{
  "n_layer": 16,
  "d_model": 384,
  "n_head": 6,
  "n_kv_head": 6,
  "head_dim": 64,
  "d_mlp": 1536,
  "vocab_size": 32000,
  "activation": "gelu",
  "norm": "layernorm",
  "norm_place": "pre",
  "norm_eps": 1e-05,
  "positions": "alibi",
  "qk_norm": false,
  "attn_scale": 0.125,
  "bias": "all",
  "tie_embeddings": true,
  "parallel_block": false,
  "init": "normal",
  "init_std_qkv": 0.015,
  "init_std_o": 0.00265,
  "init_std_up": 0.015,
  "init_std_down": 0.00265,
  "optimizer": "adamw",
  "lr": 0.00138,
  "beta1": 0.9,
  "beta2": 0.95,
  "weight_decay": 0.11,
  "lr_head": 0.0053,
  "grad_clip": 1.0,
  "warmup_steps": 531,
  "schedule": "wsd",
  "decay_fraction": 0.618,
  "decay_shape": "linear",
  "final_lr_fraction": 0.05,
  "batch_tokens": 65536,
  "seq_len": 1024,
  "doc_mask": true,
  "train_tokens": 324800000,
  "steps": 4957,
  "dataset": "wikipedia_en"
}
MLP neurons of a small language model. Each row is named by its layer, matrix (up: input weights) and neuron, and shows model dimensions 128-319. Each number is 128 + 32 x the weight over its row's rms, rounded and kept within 0 to 255. Numbers have three digits each.
After each neuron's rows, "fires on" lists the tokens most often at its 100 highest values on Wikipedia text that the model never trained on.

L2.up1263:077137147174104094132134147165167139164060104162124097209169150095111114148093106143097142126089135162161067105151163109107127108140088098110184101155169141128152191101085120100072099118094079088151141162158124112077102078120130085154177093119141120132120100111114102175145036161170078101161120130085134139140137160128168125109169136152132126133124113074110151195146147073118126127135170096167195135157169128111100140108122085112129149158148125124068117121170119143118192160142132094108142166084184111122053077147122163170119147123150083150176130109133137121135192150161145092
fires on: " of", ":", " to", " from", "-"

L2.up1314:102136148104229144165099135141125120094062170097108130100224092149073134108115193125153173124110153120164123151172105122109139120071111138115087093126150096160134159120116048146152064112084080111160159119143126108093112087197116111054191109141097135165136076117122162032116163111166109133130150183124176133177127113148125101113152103094143125112162158095154129119101169130168077117066114155077101164119155117112120114143108081124170171107165162144076191116112159136189100154112145114073166117098097085113090099088148203165101119112118095159140156166125131176114123151097167137
fires on: ",", " of", " for"

L2.up276:181136118113088136123082130163177127131128076157111214141161141151133091138172141164140105122195147071133159168094119058141166144170145127027096081119065134170117103120123063132114112099110145140159134122145117144109127125114140127050088122139110099099113162143100130142164169144199121174089114117197116169179140050127132071086130121102124101144155121099122204110137100111194113159097124146129161080166139055116119120169131117153105117113162186113145119168071143167100120088157168088125075135201114171116153091125123192125060087140105113130147175138198138085143081120168177116
fires on: " 1", " of", " until", " after", " at", " and"

L2.up1407:148140135144157123152129107112146109104128168133124216132134093098109113131121105108137183109082151072200148083148133123112094091176093076090136120109106099128156143121106087129136101121081119085140172146130112088083116124130147115126212116123084148127090149106150146100126173114148057141118123124129156217168150170147156111113153114121097131048158153102173092126159158127139155081049124104093162125124185101143107152122161078122111158091138220137085165137120194128140132167096118048157154132077090081109055101117140198153095122116167095129142155186107123135114134131092174140
fires on: ",", " family", " of", " Royal", " Museum"

L2.up692:198165098142092183141156138188162156110133130124092087140075158082105084140143129120080175156128183131111106126135122143113120064212161145179123122152067154143152170172098105121149174124101179140118169112158152118138153197121144135126152114157098130121106116156151126123172086154141104171097100129173115129108117142123173176116162145129095174144137152071169120151123139108145083133131139169096169080097138040095159120097115095140120121060157100116153135140166125151121134153145078135071115122122135123113081091078165146142151082149176140148143109108107100165130072131079118094
fires on: " the", " The", " of", " |", " million"

L2.up841:156143096121149108112152160131125168130116127081179220183167134072132136111168130205143113099115091147143113120149186107149087107154163119086186066167149117155113177082147076100099155131107162108135131168211105200105131142122151166084152090149112149157137120144148119106083142079118091083121134113171176090152145137131140145049104115101121123094146145072136107131136167140204132112113118110091179068118177104090099087149100154137154191169208136175087105155052123165117174089107170089138121126128159119107125103164144151178072144174113101155159136141097107128101069147099139088
fires on: " University", "os", " as", " City", "o"

L2.up381:110131132119126093152133141158118183146173114151096170168194075097114075146114190072108119087154124105116152105137135097090147127143125130066146170140093188126106187133096091076142132125152112065124137046195130131068099150188132134162175094133160145179093147173158117103182148151161117089174168117172150145160157075114150131066115151089113146120186117080148164145140131096108130101099091154135108131144178099088139110149163126100138156144150204145090095084121092199125121093080124106137148174135162148119117087134130159191096158131068100184130078111144074155145086126093155092
fires on: " of", "a", "-", "e", " among"

L2.up1324:176111153165136145202114126172114110104134164109117098116156117099113144097125129101137147103082151092165169070152195133135091099120059124173189097151109097164194177112154071150072095121123076127130168179124161090148104154156096052147168120144123129123099090124110151121131122178157086110222110102113144170104121137125126127140152090143092108103130147119118093101087192108121145119094095178109152121111184119092112080126115094094134146128139121160098135098102138160104137140089152101094149162145149101117099070133143193197064129121145136108176175124109113190096147166065114101
fires on: " of", ",", " de", ":", " Northern"

L2.up1440:073143081151145127140164149205158121127107134106070169221130081105060125146054153082157136134115142116111089085182129127109061105167176095049109116131141111110139178157113113097103164084094044080136117114151078122070084078180118163132159069093130134179138079099111163067139131084158106084114167162182144176171165141158191124088159094106156133110158120139146152163142135132149156066106083094121160146173182097157110104097111123104137155120153176153136176117122143176185126133118169072170142107093093120107048094104145129101122140128146098126117083121130110124117137108129185131
fires on: " of", "a", "o", "---|---|---|---|"

L9.up798:157137094172124161140137179177167106134187151083132108127117135166130156176166174159146194130207162138078113130188198142085143064179145153136152112122123126171113133142187092151158113134115160140134125142160161099138102100126112143034123141142083169114088138146176081080186126140116115145124145140135135120172109079126131140088116129092067104125108124134158095140091096116143096167088146156113147095133120121101129102102155075170096115097127188107139116099086157192157129155151117126131076102157159133105175112116126119155126127114164138148150140174094131060129124133079162141
fires on: " |", " ft"

L10.up225:176151079132119100107102136141148137083138176114035156158124129165108062124153141155100151157173156139135067107142116157146185084159165121089122145128109157132108145085205118150114135129166129178140121131207090148078127108156159164153102140126145131151087118157162186139125221134072110180143176176148088097101115079127148158120118148094132097120160135151200131174103163131100075108123126093107176123182098106089103170203135157169112188142141218120190161156144117041145104142152167158134107089195116133131154115099187103042123148135092100101155155101116099079057111132149160146
fires on: " by", "|", "k", " before"

L2.up1529:076132142165095082147149138196127068150117213094130134156157105061126100135117086100126144146122129104156089103149198099128128103127060140098127090176103092113183191127100110139102126167090136094143153201145093117091113138088129111125164121117104128093128103120095121129160096141060086115113132154105138199143131127140166139162117106186094177128116142133169133145112126102189131103115092125064159110176173112133108135113112076128159172149140097105104174120182124165152189143105122044104071093100103084116063068136128172160059109171137093100146112152119121124111110149116173088
fires on: "'", " and", " of", "-", ","

L10.up596:127144121177180162126138129181167153155120176155134116127157113134096153111150209120097167192115150154171134129088149087097113108154132122122080084122122120221100136154103103176106086056127141148144153088150133130133103076168119109093090125119129146065105133159087103117111126157125112106142237138103100078215147094115076074081107110204144125146151150117158137095156085038123126121165140146065181135146171055137097105147142141107103119127190198114144174183111111173154111144126121116146127139138114171123111089121155140150078117123174164098150116148180166138112119118053176123
fires on: " (", " of", " 2", " ", " at"